{"n_layer": 19, "d_model": 256, "n_head": 4, "n_kv_head": 4, "head_dim": 64, "d_mlp": 1024, "vocab_size": 793, "activation": "tanh_gelu", "norm": "rmsnorm", "norm_place": "pre", "norm_eps": 1e-05, "positions": "learned", "qk_norm": false, "attn_scale": 0.125, "bias": "all", "tie_embeddings": true, "parallel_block": false, "extras": ["capped logits"], "init": "normal", "init_std_qkv": 0.0312, "init_std_o": 0.00508, "init_std_up": 0.0312, "init_std_down": 0.00508, "optimizer": "cautious_adamw", "lr": 0.00136, "beta1": 0.9, "beta2": 0.98, "weight_decay": 0.47, "lr_head": 0.00885, "grad_clip": 2.0, "warmup_steps": 278, "schedule": "wsd", "decay_fraction": 0.506, "decay_shape": "linear", "final_lr_fraction": 0.0, "batch_tokens": 131072, "seq_len": 256, "doc_mask": true, "train_tokens": 633500000, "steps": 4834, "dataset": "wikipedia_en"}
MLP neurons of a small language model. Each row is named by its layer, matrix (up: input weights) and neuron, and shows model dimensions 0-127. Each number is 500 + 50 x the weight over its row's rms, rounded and kept within 0 to 999. Numbers have three digits each.
A block is one neuron, or neurons of one layer that tend to fire together. Before each block is what it responds to, as a language model described it from the Wikipedia text at the highest values.

Description: Prepositions and verb endings that link a head word to a following object, e.g. "critical of", "explores the", "portrait of", "focuses on".
L7.up79:497529508548514412401426549561523517428524552590557489555523508444482450444425498474496489421566375388516523453619542449461447496498471465590494439333510403394576494501541497519485498581493532478518469511515434546467374442477457449510480489576509519575558464532478509522487575479542542444513507518432433524471458523460422510581475512415515394455509483468524481458483526536398523506397

Description: Prepositions and possessives that open a noun phrase, mainly of after abstract nouns (effect of, aim of), during, after, his after because of.
L10.up260:531560447439522479499409517492550571468418589548485503568489483482538537520502461491532544533480498492473535416583572448549484474502471467516484513396533485487526451563478553437443521573554522523524457449422451508516473530530470458528481513573462519635507475574550465451497587404543477406571526456456406521471418480498463516511502482552460513449486473465499447540514484505394490561526
L10.up320:581438434505469501463483466564559537488575618551591457477491453459539496420496568519418448483582527497445479468533538538454455612484480466444531565513578493422430514477506492418471420590555487500563478454527509478445473499474466489529545524549577507618473524585450534526429571557538505577542601504486561509430520486501486504497555500487443315508441431510575523539474469462461437508516
L10.up459:460501489455498402423480477496550527495478491525515515409451465563434530472467514507517488447533530492371521533503528464488515513504511434482546550517491517432529562461513490403529491552528492513450527475536526621465452579458486529496566595454435482549468516562542524508457485546624406387581576532561476552415524431497464525543583435537474468491508521496496549491460477538553454512427
L10.up462:570516523546531438447569509507552531477411580487513471581480389459565447492461467531440464510555499524463537500487621395527554547474411502541485595495510500458532421488501471406522512541458492557566443482578441456498459494436530572398598624560588507506467491564435410533476520557481486394583391485565452445470460505493553441586498544413528558431497478433559535426514495502486433522418
L10.up658:592539445457596426476459499471579582523499492630485488526518464526585520480428567508520500498520567476489562521490482472512482533446551415463524612452526555422528507503514479460607428492570492509567395541547552496537477465477464427568541553514582473546527593449474489489355503448461455531491465485470436527440589501533527481432500438459503491506522603476564493486533485472442460508452
L10.up732:572499512391512536547411574541432508488572595467519533463461542459467428484465486536498444492567499552495500464656629521509471477499472546571491496517534626609564587517450500506511482540500561433511550507584511511557466436549547390466408535527483442600424502489499514505442571541527507435520539436525535572466536455520451483498565503584493549509479547444510482501556422495501466516488
L10.up895:541516484453508499513420454573430527498475549558499517505625573449457592404478511549507567466591381456504541405517587438498502498504457490482481478471541494386511462517564515450500485468571536543490454466534459559515488443522533501499427576553522565468534567505603475505455551570508563328558496462411456489471414483511461461551580475470468407522565437494620459387529481411494528477422
L10.up946:601546402520490508551498484538589505503406507416503451492484497569466570491442612502519501519563587589395538578542573367490477450406516542505542472536579462519545486517451490482476501447391535520501487438472535592501344517470453446560533578464506532604515574513536421553423481578498573500501528531559503563444500464538426431494459500464470539512534514478533536434569413385417497578456

Description: Short subword pieces inside a longer word split into several tokens, right after a prefix piece, as in pr-in-cipal, Com-p-any, dev-el-opment.
L7.up237:522450517524525505473436515521460578444557535477503445493489454495602557548471474381525460481568460500495509584584458454555405505532413421486514449445505482508519555543507416477491503543451517451518401585531562523420422490433496371482529518456547453508411548536478517458509505528604451511558523554450499477537502514545514514547554570482459470545438485499508518579577517427516493524482

Description: The "of" after quantity nouns like a number of, one of, a series of; more weakly, mid-word fragments such as surger|y, C|an|ada.
L4.up317:570516464519505513529572553447574560502443573592490514571490407496494397508458518561566470488489563594492567390509538506514532450537508484540531622402446510456490547437477484422491441490505550557523373516531531479543556419463489427497539444548525615609524528436534483487510489402491474502461412629494462516503477491491551462471540514500494500534464552509420684457513522534460446532518
L4.up349:588452450457523429494477536458456540462489537606507460498558428446575494499459471489580530528543409537617525431560511519490536388509496500520464608422557483468438505492499578473536516594524412548524490527446428570510388510525495470450497571564525388580437463532491475481452563504508427518539501511456476378521549542504419481495484427447499478557460466488431552523439514548499542472534
L4.up381:501522548402532485465606564491509525453456503505466480515548483382575597491513590548657484525511474525568518448586473559569461571464486519523528533444613489495455539458381536435501440511476402481583440484496512548555458536475460533576541545538535458499499471573556419451521548518545421433580536589488450471516547511604414531515528400532478506443536578482481531448458529493522511493531
L4.up701:528458539552415463475548484450530488513489399440468454563548476490460455436505529536583528463473443547570541539454519404402515542483467516605478530441599514475554551433459508496472474531454461559542432435515516508519434507497481509502462506515443487498574483459501465546540472397508469471546519398457525464493537454480457434568473531404506444446506572440490606530535547493398506555569
L4.up711:556511405426463462493524465448514507472517539517514513489438465499439571428482423552452517477500541628447467417582541410507533416473482508474496585468457516503522566441532522483495463512428508558593448559529518520566412552526468461537522613585542505528419476526452457545522553492499463420469529518467438448457523497490441472490523493513484520402502540479463567424514512504466503438547
L4.up726:587499508442462384496537536518584483394510518513446558541545458392449503463442519557605504480462553487624424509578442521518474358535468456495497444356569530397544473561490502480519431546443524461539432504547477524447491491587434486476605580510509476569500463424444518571539496426488525504435391575539484541504573421503455452499515445404517426528503540512432540559437463552497513553505
L4.up853:442487466372483518544508565462532458470480614508463455603596492573454473495466578520571514447525555465512499539529542513407456460492469491457474502410587482493475539547445419443544492513516423529427501562484546547584439618504474400476484586508557440526373464503505542580527549464499503475575442518477482572523467453533481473439439458555484451463489541526429505511478523477512448531507
L4.up856:481442438540588467517459520457521490408457453588530374575578506509391425509495562539540442481515560439485516474525519503458541485443483507500516508509476490391598544407501531478550446531450462524526496467401465513493499511531433473501478494520480503530557442438509451568586480386497517508445457504526507491519563352503480428553556506362490426483490452447474501523554562490409473550565

Description: Inner pieces of common words split into several tokens, above all "ear" in research, also "og" in Biography, "amp" in Examples, "un" in launched.
L10.up107:507535516508562569448486499489494484596516492543549511524475414503463587479417529504581493542529455505477534493554497505500497484617489430473490529540514544432493480559481460512528509566423415522523534532518540541471553438536479501574471449505496442479498407592485549424421421452593466493585505553535492509388437476484521474460481463573466463502487422504559625535593497341472545587427
L10.up111:541445462453441533426569525394541490493483445494487469488517536561493571504436563492507477552617464489427470555506586525547484493531497432514470435478574468484635494618582473431517471515537478484518593449517466627495529452422460378531526478445456532477507505546540578482456504485533493546607477424496480498517434510490506572492489531581498483488568554474534456500525537457545527573512
L10.up591:532441481523535445518530483442450432481482456463527498524597500509523553471480560513527450397499548528413493515559523516478556540506509448540502475491494523470483550527398492416437460511445492476493512457615397494480368460382531491509532529525579536565400585558473500547444568505502506559469545494605481547496552557542435467514491463520483569480487374532569499531443456566491477558454
L10.up683:568476458534444536482465554511470537530530469508559511578515468356489447566497598479604500425555502542595442509563583489467452552565458483546445500383491591427531469456526497485441494589496464467510444533506475538440410425463425548456508548542570484541559524502454376469509552497517543451477627567571499499452455534585413463483427408554503439497469535436559521533540408534474521555420
L10.up783:502421408523549488471518540553460547485510489484601449514533415484518570514493588452552436421582481486461442415553554457488561483566504447516508513473485490462559534490503436459518492592567481519533536569530469484419460472526554474452554417473472445460482527617444525445476483513568513562543502515468457549465454529527566520483500515549415431554529449397599501478502555518560463564485
L10.up862:474364447480505420425424494518469602459537528493541482511539559493498515512515470521586468462433542469590445475620486564474440487548494452483497489425499492535499486451471467509473488641491523524561533455553492465509445511467484452513554543523505439464568461548474479521530468533507461441541481433481459400515495507579484571490491446539493487507605522410534526560521450515531510440511
L10.up868:443470503596453527455460530590511510430407564488497370472467416523541507545433595480514421402505534520469527555538462583534517559449482500575500461491478421483457540538578483394452559512469504403526496511540510513486390464421473438484495557502534481539525469555486546467511493592509453494545486521448500532449508535453472481515521561505498495471538478517572467429539499421431448543523
L10.up930:586553471453460528427449487461456416582478498508608469466495470525493541470546515542501539505548445492526504494501455493521478429507494439450441530459489538505602515479433476400542519469623473433500552489497402512475466483453432484467499548450502476435488537435618583487554469433504536506512539514394455528556455476527523458492446513500465444477601513547500600472521563444498510495466

Description: Final word-piece that completes a word split into parts, strongest on -ian in politician, historian, mathematician, also -er, -ist, -ear (composer, artist, appear).
L4.up51:673391446562492471491471528500509638458482626482480465584538495515452485474501482487480449530571466430631544536474520565429372456499458476525515519370515545468584537515541467555469509528548524443450446474500496564529531472413401517497432564563492472544495506505534537490524528570554525396452489524487519538440490484505453497418529541497470489518536522449509518548587506454538448577417
L4.up414:593533469523537487523556549502501530485537534450585465516472494561449505426401563487441559531565470464560494449453575453505469349451469485533434575365484475547522539518460606494551503455466461406529460593516567630401421433460412449461546599450483495501392497528431500447516493479497518386630441466499554503522475462530438533489461469529481505412544534517534524488476518535591551579415
L4.up531:538433502515529470478478446607513534490461476460561510535527513508439494552455502471460448573564439505486534475485579442432492466505474473556408524492451520488456576631427489446451469531476501532501447498574472589472478487505525489533616562460567444518562507499501474427465553526540426485558519445485500517515440548584452543504467528492474457531419574502609493514435608588568468565492
L4.up542:499350453470426588480440530566529501558476545494494554490532536502490471525501630587425437556530486442486628456466478417540482415514473478503497577523425436457572501533454569465553490533476531529489471532520537491596476547557465503431590488479435530506556485470519446476443545465550485477553525533531445508477473372419466419506473533433446392584480472440578573435521436590513550488505
L4.up584:464460474494548489475506550407514549514462593519540498548467407504445450428523483511577582488559514533574521488588435508489448417570449462561537526400408513522502495492486441470520486593494549576515518535573504485513397562549528451448526559492469467499446448500518467471519576545487489417528524558462398491510504546432419498470457500526432504438552538423467547496554565482565495526519
L4.up625:536530452421535515447524555563526525505503564580474484572513420439534422481534552597539507477549484481513528543495436458482512536444484473478411502491470540527550494543473612500575501521523523477523497453562440439496406481513486457499554524498465522550550476533534514650620531478552468415654496532485323533512509502434432373454504496461519394578485530511507636512510517550471495497498
L4.up732:565579497562477427489486439536493469528455479505389615466493462511516494557484519465528472574531518461633521399562522370516481506604476481543476508477451509494475587479407556398482445542562505506493502455599414433437444557433456464388559514576518456546507501572433530464496582493508526459445469495473442383497483515544519441530490488538432479552464537533563484521495513553534465414481
L4.up1004:543477530480474492604482526610535605450451492612651494593486479596473509487488591545495465509494487505467593426480526498493485477485440492476449608412488512518469566477507401493503494528468444468547478574550425562429381530448518455483636503474483473550489538446473501439487505488512475403563450458522425486504511530488466489526465521457502506455463561499584532484445588618631460525446